From a checkpoint of a small transformer trained on Wikipedia.
Size: 15 layers, width 768, 12 heads of 64, MLP 3072 GELU, 131M parameters.
MLP neurons of a small language model. Each row is named by its layer, matrix (down: output weights) and neuron, and shows model dimensions 416-607. Each number is 128 + 32 x the weight over its row's rms, rounded and kept within 0 to 255. Numbers have three digits each.
Before each neuron's rows, "fires before" lists the tokens most often just after its 100 highest values on Wikipedia text that the model never trained on. A number after a token or word is its count.

fires before: "1" 50, "2" 6, "," 6, " to" 4
L5.down1105:164083153105152094148115212094104110139117101123138107099175160156132094177145176121111162063172192105099145134135153135116096125116058077123100090165103111142122176105154128120124133076125153107125166147095105130154136150175084123137188129131172148111127172119103146096183181127155126098088130143108073086114028120133172109132159043136128129191066127190122135165119106113143128102127192124140120138158118120115155106212163139063065185164077136124092138101161130092175111123165114147137140073156158177159130126167159089112145087125160107126181092180151126159144087116171139163

fires before: "\n" 24, "The" 20, "In" 7
L5.down956:164123188120208165087120176093179107143205085181114082117124098103089177112141093134122113150107136147118124125127163122137158141146154148111128173115040119156149104113170105087120121127130143122167129096056116157148152088125122103214060069093159080079091147131111126169092107113137179085128126118102112102140124132107179154166138178078192139167144150133151158111061127149151111075130148104131106160134066093134161110128099114142116136079144166124094179155134112203127116118151115111092084187142136181100160075111153127094174105159140133124105128134146139164081141138114130113

fires before: "\n" 51, " " 5, "==" 4, " the" 4
L5.down701:123123139200145142102148161082176115146142113160095118105116150122171120195122171146134111152070112092117108100130168128136091123133123114117104120149125142093077131120163093185152166196111112165118158086146133177109176160096151083119166165138137124134215085085100127124181089180129067072095102139125149128143028098106112130157099139161134150170107199129070113128125127185139118171174114112141135121126092105093155135108109058067113115129115148096162170121118175154129152163126139148081158127140158130116090139073101179084161141139223139156185104172139140114176118130146110133

fires before: "\n" 47, " of" 8
L5.down2844:130074219117124141104136093140148091125094112144124106099107146092148137148102066197126045119121126126143067057130074167104087127110152127106135166136086140164100134148129169166117103121156174079136164133141120117082130145067166158143119160127137170077151139067102153141120091122127077068079113154059137220205167122144172130136150150111136184173098103087146144110039148147101214129144116126133181122135117071108159171117154152182117164075184112110131169158136177151150150119146121115205135172120162081148121091108147120115097157111123139129172105170070158061110141117130089163

fires before: " " 32, "0" 14, " |" 10, "7" 5
L5.down1463:161102101059133110180139136099148116102105134126118087029104160168096079148175148174096099096085180136135139160119168133162133139109159107198112054138143129142097103099098178169097145189121114113096109118092175122164094105130137100090056188156148145096082148126137149176141106128154105219138129138148115098162079124156074135098125124130179150115119122117190103112125156097141072102085175131098155094195111114126132133100181158117168123109110105108101143122093139145083161123112104163126181117122139037154139117150138102128141126124126156153116099171120076160118162088162202168

fires before: " first" 13, "8" 10, " by" 9, ":" 8, " also" 6, "s" 5
L5.down41:078128037137128137117141108116181111144108083113178154105178120146200171099071065108188091116154172126187125082210174117133148170182181122151152084109115199133193135125132118117117106136111173109172140119156136085151150164139126121161090118146130096073146153220099199134182075093116154142167147104120142124091150110136159115100071110148175145086101140087133093097125158143117096104148123146144153130129139116144158073162138111103106183109126153124171123109089041095087149128178125150111138118104160138099088098142109136176150134147144180187091174122154137074096131135159125104

fires before: " of" 61
L5.down108:131145121137177149086098074188156161097088146199175127130138097161127135128192092141128098064048114082122100099054093108122135153102170151144118155128179119124148148133069107148140103117130119141096132083120076118142140081125107109087083137088082111109128149131160129139088148101075148114087100125165116020119183128158110146134145089119170152127135090097129157140119162063124207164135148093070122099108136146108110101103104142122120136136196161156122140092138125127118104118126176099152129142153061132192175158226150136099147139145104146132164134157147169090144163139172118146

fires before: " " 61, " (" 6
L5.down873:148151178093151148135136114117096139131113087164112107131124159154111107170124106166130109102128084144159120094147071091179103097166161096149070088157150119136139126166153150097098127105115115084139191123126110096106162146102138069120099119158160103160168142133133179096115099132073141082085134112159163155114156098140091110139100187173125090148095141145118158149126115171103107158203133109106120122143128121081120090106113117142034131106129124071129130147109167176144096146222166102189156070135055111144085163155117103093124146125127108148058093157141156143154142145183129161

fires before: "2" 42, "." 21, "1" 14
L5.down2911:158114162127113095162128122104080093131101152097147146094135151118122148106120136165101121160179118111128058104120140123103152081156101152166116114099131149180151106097148073096085118109085145099190110126094160132120156165159151105156157125179128132187096161151088117101170076110112112135167163158131093115146160100167161148130134103133079124116186117122129107180150125120121135088142157119134121172113089147150139090156139113125119102105142175174184126135167119198127080114137131074093142131106106172178147106141130206113062062124155128068129084127111137128094149052146149177

fires before: "|" 56, " " 6
L5.down2169:185152084135134141123076105163192157157152148126081161119087248138123080115132112127154141134101139122138165129161137151069170145120143154122095177083172145061101152109122090185140127210137158091115087120141085109115077103072102168114177100140156133132155076150153121165134107131158166118167130112121065187136170191126154184103109141091073108097126091160090121117098154116136115125119100148075142129136133177159122159169139230078055100151091102113158176129089103120105174145078055103119101137122198090189159125138124112105135092136068079108129129119061128154122155098126089107

fires before: "\n" 87
L5.down1889:143162194196136153153133168097105128125114086087166186147100145109158180110136164123143113179171137182146112129111132128155114102105150147093155155119139078138142124124105114105118144048140120217093141094192097083136119132138104118157133123094124167145093116124148111129202145119160027149143140083033179105105132129124096139090159132128139106096134094139124140160161105127104129172115182127158100146197150116168133129165147105054152095144111143117172163150114130139185127167120105097094151113164128180127117135124149057124104146139131104136063114132126147127143183092186081132

fires before: "\n" 26, " as" 18, " by" 9, " to" 7, " in" 5, " from" 4
L5.down3029:139121179036058131094155142128173158089140133123082138127112119074139111114164052091141107090069153124147109117168135134168096197187122090130146100118179159172157169108156131125183166126150133028127096123122104131151132105161144065105148144153082111127122118102166084128103124109072148134058154141164098157117074135155133119157072145096169128094135175160191172152090129039161125109145105083145101166059066127133148162047091149180129095120136152082134178101101164199121155111147131078118121161084150112128150140166153129103116124106181143100101128184143164028156100198130131140

fires before: "\n" 31, " " 29, "." 7
L5.down272:128105117115166156160145089161156131120148161177123111078121099157147107152115190134171105089128102208114151078159145167084099133147110180104087148162086076177098171201126116143128145134094144115120188135175086147063121126134107104134113141161152111164138125084153114140127155115134165142147052079130145110113151143193137142173143164207152095123120099098098148147123123191142163141133109148101152161109167092171133117106148156147130093119080134086146144103114137126132136140164093095114134139166189160128139135127145087144160124114185046090141160159123130111148088138123099142

fires before: " " 32, "-" 14, "flower" 7
L5.down2484:172142111128180104163136116139181142139136187116128109070131147135105153105112158174106096111127100099169129102095163171082113142107106178096071153101104075099107093128055153143167082131098141145161144178169117161116171060117114140095095134118136123122147185086133199130062171142175000134096094112061134130158120101196127104163103162139130159156139175090111105074116116086173148110162116114125154076169123105077058147168120151124127146176167093151136115163209081096171167135136118105134139177162102178055173042168131136118193132094092094092082133113096138173103109100093102132

fires before: "\n" 93
L5.down227:087143255183132097135088088146132121087139138132086151111154046098122151141122126129100149191160101135096186186124139110154118163104137116108136125182126126154133111140148131139120123112124098136121101106191119138149056129165099169198163144130139090056143103136183172083106125111104000101122037110055086152185165152126165150149156152207111124116125097148116120110145121129118134065161131211129120124090117116135173177067130126008102114119114133134122114162148121125152125149082143137126129152162126113146111080149160170138127126145115144112138081114118142119125150109102085100

fires before: "\n" 66
L5.down12:132137224117207122117119169144134099144138108119151148067109162120116160122107119131122060150109123173121127198128105199138166182072135108062157182092133128137157134102134141144137152120167131102105127167111079155146130132166104152172128087107096112101122171136129162166115140144106008052110191169097094099130108149106108137174133152140086092118108110156044079130151168128117135128122127179120128130106148124121149108123089116100134090120154176174215174142102118190180148209113121163188156124143089098135148145153137123047181149068170096180240140101160056104110169107132108100

fires before: "\n" 51, "1" 15, "2" 7, "3" 5, "4" 5
L5.down1059:114156163124101131123148090073170110127170169130132092134096094134192101073111140099102117132089095160101125129115135117172135078153187127108110139112085165127151148153164099145139111119155093154171119095164087141096076153115099103082176084157110098143136103137140086128092082182126105166136170114086130114153148111132130123149122125125113185124160105086131179164115094131171170105141087147171122124118104109151196090096165098169146101088155153086113122113100129166152091150132130119057038221147121164207083123101146158223159121141146129109158095160147125144130127119133163149

fires before: " " 58
L5.down2333:110099150060144121123174162133084160134155144111098110121112140185137197131147111156171176124119113196130146102142141167186093152130102096165117159176137140161192133111068104163097108142130155125182104197127125133135201153146125076152157059107148039104108148176079131145132139167124115157105097139137132135073084133160148130104122135072161125164160152114088126128105114155119124165084183180109121164097132177130126044092120140103142123127164101121092171085126099184142115132079121075122119116106133169141138114144141107114162158095166147114120160166098130119141121100118157136

fires before: ":" 54, " a" 10, " " 6
L5.down694:133143112162128168119174113136091122122134094123181107128109164163145196125158140098146119218082104119129104144137112116121066129149106110143131113108111070145180157118110132070164113143066192084152086156159157122113191064120172060156151114153084101128086138128198132117061131184089160138118123191168174135154073141143083122093168158061135134088119093160105170143125133103173200102086156142133160191206144136099163115095142169176144133134151152195151115076056129126111126109185114073133041116128166108124098118092091166077136142132142139101153104127153081138156157117103084145

fires before: "\n" 73, " " 11
L5.down1309:168118235115098122123191120129045109102144174127149129155124149098093128073175128108083092170096142073144106116161150139158056074075134118155143143128144166069163117123136153129161106149144081144139138150132100101126128119144150120055158123121106151115102145098056111104151164110090000128143123085062100110141085154167138154115115130121106148121070181155128108117096081141137140132141166141111194092106141111173148152171123117086166128127153100143096191143121122157090147131098145096152122117157100154154121109124112132153089149102146117129104138070108180108137129070121044124

fires before: "\n" 26, " of" 24, "." 8, " |" 6, "===" 5
L5.down910:155158173091102160168134109089140099158131134138141106109143081130128120134129197111151093177132175103088228124117146225129074082058146139113184187140142168135123149083097157150147125194146152147162171173147163111205231137119118104154129118130145132099084100145156065183107108089140063176121102112115112151183146197134136169117202099139131099128138116120097175108146112129150117115127133130078111126141139169159113161044111124184162070095186115104130124117142172176061098141150140159077161128083184121147105127098126148153117114069148100135118129154123141144086113148159181117

fires before: "\n" 75
L5.down2377:149136119096085113172121130165160140157149146116148172121091143151102138150150121105086112154071129112194183135131116084122048103137119093166105098157130136106123170104129068120128106171093094150152128149153060170150125076132163145123136122105130117101147110096150041130123136160114101158167128104109179139114184144153131182093103131151169155078124183135133123164106083157158123119137093160111125132107115147102104105110139166168134136097185156086096092086109111162140143107157198096147167151153125135168071113121178132132187155112131147115149138156205143165149156123116092130

fires before: " to" 37, " of" 12, " for" 5, " and" 4
L5.down655:089119099097122078118119120157155135170163102152129153109088158140120162042100092123123089104104126125092228074184184223149068147137141161103099189186163144087106132130173163124156146105170115145127170192152133141121126063101096179161090116157134120129153141087170171089138182121134109118171135078142097171179089170078087097112121125186189128148110097154077128168129135113149158119087125146113111104158097130167084118153112107108127174104198107111136129225120080147124162161131126084104132092149150096182143123179117045171108136176119119147105131167198101088125156148132162100

fires before: "\n" 45, "1" 9, "2" 6, "4" 5, "5" 4, " of" 4
L5.down1125:112174227138128098073127124198129138118157054130108091121171156121120131159164148136100091126139140155101132114146148122186052069155084118116134125100188150109136142129172110112108074167168175128156094230064145162133154109132086161100175119117113128189143163109171135137151107091143039090153180141118100107101100088162127132163087131115114079134153112066108185140160162091154138065116107150164126118163161114134082123132090103142190082180162121119165126124093122179118099112119153137070167179130172167158127124111168112091093152155103169147147087088129098137105119099165064124

fires before: "\n" 100
L5.down2085:114099255177115101101121112133118133163107089137121095127186153093180127163117151116125077118131099115120142153152133177158089121108162087173118202147116159070169158155158111163131093180153099085107146155188075089111130139100154119171163146077121087112127087135184050131169118097097000097144130057000119143151174100108120132124101109171129175084185095118099186142116105159100137072162145102129151169122128132122142122149118146154120131145152207115153154116132093162092125139188128092050082156160103140075135090144184161155173130104153095082144099153087151139164154130127158136

fires before: "\n" 66
L5.down731:131087189149133126069144144118146109161140184099098140091162149118085146108083125075089167080134177093109107092136148110113189116152143147107119114132115189147062138118135169161086110157141158119144140091093103092149118155105112109147119135127094138072105069121150097114118126109078022123107059140026134155119126088196115108139191125116120147113167132141120164110124149088156121062098179144134146087132137076068140126143117132131090140101171160107174130152146130230101099091116097147130114091165081089218124126129151184143129124074112088104131104174167150137145137113107142116

fires before: "\n" 94
L5.down69:158131224118158140104139154155146168105166124117147125128097176099134183064143129130114106143109091083113145098171112171123065130112129104191214197148125129151111116139145114129118121154199207110167101159111104098150125164068134139093180086116106125168159127110198113137158175139126030144100119139153122205092127078138119102102113122128160166072153137108075140093089161148101162140105072152132230094151119132076101177119126114112141121155180136153120153118106137156110163090146110089084180113123102126118133092157175118140155135160141102123149149085094158121173108098153062120

fires before: " of" 54, " and" 9, "." 6, " with" 4, " for" 4, " to" 4
L5.down279:102110126078131155127122144170114081128097103182137117118131108129156122176087070124133196150185107146106151133110096083040049107143137099146121102097131113115131152111093063169122188134113115145152170135071152079122124103131168109135151122092112142163054179185145146155137122146160116072128057107156090122113082152153101107152158129117181117155098092134120156172114121044173093126154185108135129153188075182179054125100121148147136085088130105126140138137134135094085135087135134116131100151131073092069151136157156122130145116084087098170181116129216120165174152146122135113

fires before: " " 31, " the" 20
L5.down641:089113107166102101187155158076092116084116120146098131181144166112085105152149153163103166070111123115169143188098082150138106155150155133126160128100133129177122156100118130121114070123165150105121102134117134186105129068101165094125123154134150104111181141192112145087104114064093178112120135134145158116150108110096083144118151133082086124116117107126149144144142161143095138144113145128103110178128126115119106127121098188141190177166177152169073100160134129114151081196177163119173122091064144175131074195118100155112178079133241127090175131160076148114115067120175071164

fires before: " |" 52, " " 7, " the" 4, "0" 4, "4" 4
L5.down656:167135068132090163155107104130136100109127166131104141149103133138128152148103103094060137099098174070123150197139163133128120155110099122146119146122077151140086142157169169093118151111131121104184152121112119115106096096137118151151124120154111157106122131126120085148177147153070131081110068142156136142152145091154176100157177052152158158135108149192124172149096112091111130121112136099166154109126125040057110108066126126129115130092155153115054110171113121091072176121117097137156130129112141159098113177131124178138102131085151135093109158130125180091183155089076164157

fires before: "." 60, " as" 8, "4" 5, ".," 4
L5.down1337:152137023147160107108103092160123115102066175133121182077148157137116121115137137141169119124198163103127107073145112117151177133132145137156092141097063095076120153103134112106165128156139119069153103118099130142108147079085127153174182129147122101171100133165153173118125154127159125163150174152163099137189094131063137093163092093201133119143123121108120176076114149153135137085128140161158139122106152134108107136155143082071120138105101081142166140124143193224106172138117098162125129155123091190160104111137116162111092148111097139105122139151109031107118114127100195144

fires before: " |" 22, " in" 14, " of" 10, "," 5, " where" 4, " to" 4
L5.down794:105166142163099172158135058173117135110086225123181119082091151086129131133118157109204106177193095150120098123096120100082173113064147081150078149057140121127146132130037163101160115085205136146096114139118129172184101187163095115110138078074140065098100139163092139171158118118150054088114108165140124121137144103094108149088148179114092106159162141132121139112125153126112149136148141158124135092173099129142119145125116130149191117122194137134177159141122127122108093098164132107098121162130109136148150101130121131092118095144102073130123076131052119132086137131173142135

fires before: "\n" 60, "-" 8
L5.down2297:097149151149117116158109091167158180175148113145124137112121110154194146137135105133131084196189102154158136197100158093104074111187114162125093112145158188136107127169109102091147114101106159150185156130143122146155129123138165156183120112133117176146157159102126122139131120110118092047105131140076146100130119127102156144156134148133133029132124140148129102127089122080174167100136191145159187102167147166144165087143143138040165108151124212122167122157094093189053103161078087133159088182156112107135141107112117115156154134159084148159125087145123081122141148114161094136

fires before: " " 47, "." 4, " |" 4, ":" 4
L5.down2163:173087160150176104160205092119166164116113105151131154059157077131128164193187127121105120151151110125104139118093159135140135088174096174077122131119163106140162134129087139113121120137101109120171106160108187109110134129115153088085134127157170145087161193075114107167118114117118037113088124149137126095102118090159143109158136171190167090128153167152153082138129150102101130117150135163128073139099131126102150142137119124163082102092105097069176121170164137156102195122124188092089145129116119119141122086125141143128121096113150140134144100168133097144099124054129116103

fires before: "," 16, " of" 12, " in" 10, "." 7, " for" 6, " (" 6
L5.down920:142196113143161105131161118105158197101143155141140117101162149097158144148087112152086159110148113118092128140106123101084133144166081120138077134112156052135132164106152170114125085153112143129159124108197059148108119168152054142165205130098116089136088121141130136139170110149179168168150099101093080125180096058108140128133197070176092125118166136154090112114154115124145182134162136187111155109127144148140157183113187101100101129150092187091146191104080135122146100107098131168121164111084123101127151118106207137117065112092208116121112130114119135115152101170084106134

fires before: "\n" 72, " that" 5, " the" 5
L5.down173:116163226158153127162123166068155104107146103134136113122127058091129081150085134138097149156160121155093134122151132112159124132096146135079081107134156109117106112106103151135136114091098091159096142157130137147169089122119119130133140151117207153108132109169082094150101120177108000116123098123067119116171144128093114096155083144198087101121075162094054187179167113144096121077101134154096095134109137126126117136110146142128162108126123105058179130091145138111074178182141161108121143107115156151126125090128104100122122175114161159107155108091172141144125123139090042122

fires before: "\n" 57, " and" 5, "," 5
L5.down201:126097216198123158118156157126097128083137130119115151127168145142121106181107188111169108151193106176100121141116103152198135104083179161092156130105160117132119200073105109123143145105163108082111099150183135094126114124206147107121134139147147189118109093093106082109128142110105042124138102079050133173141101138073142138162110148163156142125120111111151148103161137181092085134092064120127137149122114182131117122170117088054152204193147069101090152095168113057123091098126170150086212101135178135161147088074097152168092106146128194158132149148103165116155104121132144085

fires before: " " 49, " |" 11, "," 6, "–" 5, "1" 4
L5.down1592:087157102126178147148132140125143146082135159170086095122152133081182120164164075131147162054081095175122149177150160134119128154121122120142090162121123149152149141134182108087138150178161206094104136130125157117098117106136197111145108159140118114153087189129100120136111102103113179106124163090165146140188116090129107130086131127129073120102182151155142118134107123174080125126144114163115157182138122146109159121098093102129164132143132103205104111103165196115102092153147173102152134095141136087132153143138153180172156067129139148131184100119155128109129168115146158122

fires before: "\n" 86
L5.down3005:124178113096127106104181127153176172081094094109139109115113147084119102178152138154130111105149175112112107078181161183129136190164111128108094107097173098107141189130155130114084134170153136051184162129139153102133114111109122117138087151075132167113041057102101142093134182151126122127162178064167143160141147081200145129159120126094096115173155130110157144145103152166178175122120110091121162131178157123112146106110127140194103165078118109115070128137126069140134150067148191168090140141153144135155140100125190115127138054140140141087118175124190127109163090132145134126

fires before: "\n" 50, "===" 4
L5.down91:149127251183177145137119107140107103126137063149132177131095131129149142151198160182114145149120094095090155102117140109137157086096095100135121123121124115120155131113162100094129104115149100119072142073122079109145126116160166156156138117118115131097161077109119131125157135042138001140106163158149125126159118156146123150133093124138128169148199136103167116144152151161134150071197096075131152147115124144164134104143146142002093140079207112071104115121152078151116139092112129131155158109141159148095164131074130153128073146089101128119104100111140126126218121119124174109

fires before: " |" 27, "." 23, "," 12, " (" 4
L5.down2610:185177032106145112153125125113128137113140145095160095119199112099098096158142124158118130116107153156160098148140140191133158088098129100117138125121183192183119174135182119154136102197096183125127143132141146081127086091124089085096133106088123129084179227236164067173173165118070148140091122114179084101165193107101122114158106117087178113110153145043111153139152122109129116100153100153178193078153146120129074092136171125128169129136144110132138112083158129099089162127105122143109136138129099082141124119120113133074082179086122121125085135114092098136077069127089134134

fires before: "\n" 52, "," 4
L5.down1364:145115199162090133168133126114120128141104076117132132131117096151145172126106121165134082122170103139117092113113102133132109068147109132121148125193172133178097143145107131162145112091140106158127116060085131092100139140190119120104101146120129125099177050105160095193174115063146054132084098143073139150148191122135156167096106105208142145118121165157097130141125142150146118113153126156185159107094166169155187115147139154065137136117107173152175102194163148132135144168172124171170173135155114105130098064138095130129179127120136127104123135149119104092123137113139131133

fires before: "s" 62, " to" 6
L5.down2920:132162112115128142112083069099183177139136108092158112111099065096123091182153171176106128123140130154169200143120154129147116138149077112172125151119134072100122134142085149117075122094124129169188144088190106080149132094119132132150138099111093122142181117114159119120138106134147162138124122118099123146149104105091071129138105111145176072139086155133086056059154132108174069106096085152167131072118133195069157156168128101151070118124089097152151166153119142132131113132118094182140142088095135185169120129158103151102184128175084097127170092109178070160122100157155155099

fires before: "2" 59, " " 16, "1" 10, "3" 4
L5.down762:096148171127168137124108081129183133117146125131072147106157133138156170149150110161139175128192147117183118130127186134183112101157109153146056155139123139075090122132060149164170228090171203099143080098098131113119125092152134141199146122158097093156143161092167126162087068098104162102110037159142098087142082132159109109122147112081094119138131088176114113123131179167113169134102150111115109104151119158116111141134105164083087135072101104159156126157124069158062130121159130125116141141157088122150119066142111136117182082121129082107130116168189102142102144121169121120

fires before: "\n" 63, " the" 7, "-" 5
L5.down713:102162180190120155169101108156086196160148116173099105130161125152129180128105132176159105061103183060141083154079134154131078147137124127176135135083127163132111145132137099085129117078149071131162168126130081098134089157141174111160139126090106085137115117161074106193148112152127007140192074186123068094143172146136167179131097146209072122131120115128096116127099112164132121072147154127148078128172163136104116157084083133040136165150087153176198139100135134121162161147098109106084077180106126134153143148149111068159152173137108150163126147123128123135144166120103113192

fires before: "\n" 58, "," 9
L5.down1044:121114180169109103136105118100137188114076096140140083127174094126168091114123123101135098117186136159140141150159146104168073111070147097148107161117091073154111091101104135172194183128122105159146127131132186123106163079101167154100146047121126122098121156156180149093099082120180148141181117122078102065168117146098097120127153120160115114144126126206149168135131115139062161145136129088133125089153089152102102105139135140164089065093110161110104163158137136173134129156091137177145138147082116097091124087152132169116160110168109111099128153070109078144089168141162095177

fires before: "\n" 86, " +" 4
L5.down1234:164117198157167148160142154076144195104082122155149186105145144114166065112095160083175173174133124139114144135108129182169108103123187112076110109140127163110132104138168112139171170205137144167147116103138154152121133131142088106144194198151116125117126160120166098167093118157131016170104104145062153145146098099101133126125055162177102180101168139131132052136174185129120133126112136126147149128086115119097128143135160137145160112184146135133169111063152144134143123162113130064131110119053119136125121073171146096176075142123136101135100148084077131140179130063114120140

fires before: " to" 26, "|" 21, " election" 4
L5.down2638:185104148114139153122125171118128149147111065175130146090163157116105043107090152133144077095216147084142109171102141110122118151133180115123165119125092097092158083161125133137149120146076173111184124119185168121091144181120113101210072115137146101056029167127146107124170109137095073160146070132035114129108118095141140118105106115140081202121128120121124101118121106144158152159096115087120096120131127137133172049094116122105155178090116186080198064131150070190128140128153140184083136068154081066127123113146146150109116123178201180167143142123170101175153173113151122152

fires before: "a" 23, "1" 19, " to" 15, " the" 4
L5.down1022:136120186107148103163104174111146140124111081167151081105143157077156099164115084153152100132151122093178155034063182144151134088137119132148080126090123096101075164151086169136150095143120112075134121163051117134111129159087137123126134118117109073140109119142113102116105132092092150201109108118153139087085134131127070073184128077117109071156124156123197169119158139081181133149168163126184142140119223129143138170202121110173124128070125138127122122073128110117083178165151123135111125121121116115206154037111144131073147170104085118102120137142142115141161135192138154142

fires before: "\n" 54, " −" 8, " " 6, "6" 5, "9" 4, "0" 4
L5.down1436:128135205146092130133070172139112149104083118110124132120154104108158138102187110116145172126135177111152142190125129103113156123038099068130154160153118147199175171117132113169091078112113079133136085121151121143130128178194132125110110134131112151152131083179115103097154128201113000165119091146080134064099120130113163148143163109178125163123152053067173112122144105115103094099160104119113111082134138120117126120128121090060104096137102109140111136079156106145138145133108157121111143167085110133113101135116052156202134086127065154122126133146159105099091162090139152114

fires before: "\n" 45, ":" 6, " date" 4, " as" 4
L5.down2921:141106226099131185111124166158079131118072103107069104196152114120168125108188166133191150124164121098075101135098147141141166143071099108123097105165100192124136183172190109141068139149205122147135085146144117131141138134110132104128189131132125128072151163154051118160101149090125014116192142135059128126128185158183108151131094125119149111137110148143124108179079092157165067158100157133087162116108144120131133099118147213175132110137110157170194115117123091211178160156116181129099149156079050111151085128120100121113161118165116141140142136126117101170165144141067090109

fires before: " " 28, " |" 23, "\n" 7, "%" 5, "t" 4
L5.down299:096112113119113107116076152114141181182185075130105106153160126173136130112165104160117158144098090127085122159128116120075089113182121100116108107124210141143187135090167126093107108113131108135122176163106096110104134130152146129114149109137115062188087122149158107183087078130036194092086110123167170109150172095077108112141146117139116128152198084119116118163119130147121161152140171100078158163128158088205083119143078127201125169148068117149109098136100089148143116139205071090128148089154146138101121176128138116082175108105036178144094170120119148148110110090083138165

fires before: " " 72, "'" 4
L5.down1273:109118090161173117111111169137139141109171162145098111106120162139133183137119138168185088114131084186110186144102169192162111148162101100105121116086146105126112179150087131063139084104112134164066130141129122124106126166110097148129115131153125127140141098149098176181089107103153139163152145155089150112113197151094173136102114073074125102165139115121134122107060142122092163116145193138161137060143102188098117172110166213122119152112146138180089167146159131155110138146140143137135145140102129108153096098092132130088073154093174124073056177110132149098139076132144105157

fires before: "s" 27, " |" 26, "0" 10
L5.down707:158148119106198077081088129063174172144166138113150179134124059149161111117173108122101140081175129159126088172123115153144156124139177119176139143166083139130178148145094150160187126081161171173146114141144164063132168091140159117113118067110110128070099166121171098147164123097135190147150129140143114114157097165089160115084121132129176156163134126126088101141116126189084079116099098161106140121113110126164135137134125069119122125118102106174117117163176081133120147135160104124093135127154115096105124188084057141163183103159068133102108103155116097140142146148104107169

fires before: "." 22, "," 13, " in" 10, " for" 8, " and" 7, " on" 6
L5.down1224:140127101114161144103066123102121125140144109117148175156141116106174124161149151087113108122155149190118122131128146172148129093062109118095173080090117049151150174148061100086157166165147152130090139142121098174089124115159118098106164074132121155195117116117102141149103106064127111147094107163111141079148125078134137172145093152092164124165162111094120157135143128131106154155111164119118072173174121130165184078120122128065164120149103078102161146135139121124097127100163138132089084143093147101082118120182164074143124144158124127121130092129134119151136150108153116094

fires before: "1" 26, "0" 21, "2" 10, "–" 9, "9" 6, "4" 6
L5.down2087:142181165116124099053125139156100096076094154155212170119124109075067107184134147123088164182137128113159116122097059122145127116139110158130109129106087056128171090102164106191127130175135067134213120141105105180085117117142079155124120100088134147098106121122146114149088173166135056103135120088173100172112137134150177141142120103100075077111143153084151103126136110097101116117092125118132116102125081100133121182134131180079103109121102143096142121085145177149114117077102172147138133155173169095157188150166070173091123076116163196133087096111133105113141123105146166072

fires before: "\n" 58, "-" 15, " " 6
L5.down2608:128125185151128124095135105152198120136114151107112108130115159097108080124149070153058123111135133174149105085156141121113091112138092195088155147132100122114125184089111145141101109166132124126145163137130077125073094127110079176147084120088127124114136116160142113143131143156173094144114143121070090166127087083152123134145128107115183136159140137142110173133089079136119171140083124187056149166120112169166168122176111182049126126050105114159195182131130098134100109129119118074114124149145126142152107039108148038095129134160116117164149074137109136125087119081115083088

fires before: " |" 26, "%" 22, "°" 8, "5" 7, "3" 5
L5.down76:100139038098153108160104111171091152112144178149137126095110145098102113142167164181131183148125137126120118056118187141092178115175118163089105156114121159087150096088112114160115163150115105050121111106047065095152114095167125136083187142140131148151088119164094150189100110151125177105120108134158134086083100135143189102099085106133132083150130148185109142134090136207138118174160183126144183140059181080120133086122109192155117142145075103118148120114112133121144090159133188135132141076136113104141091145154111120100186123162111144088147051157166171141124132164155171085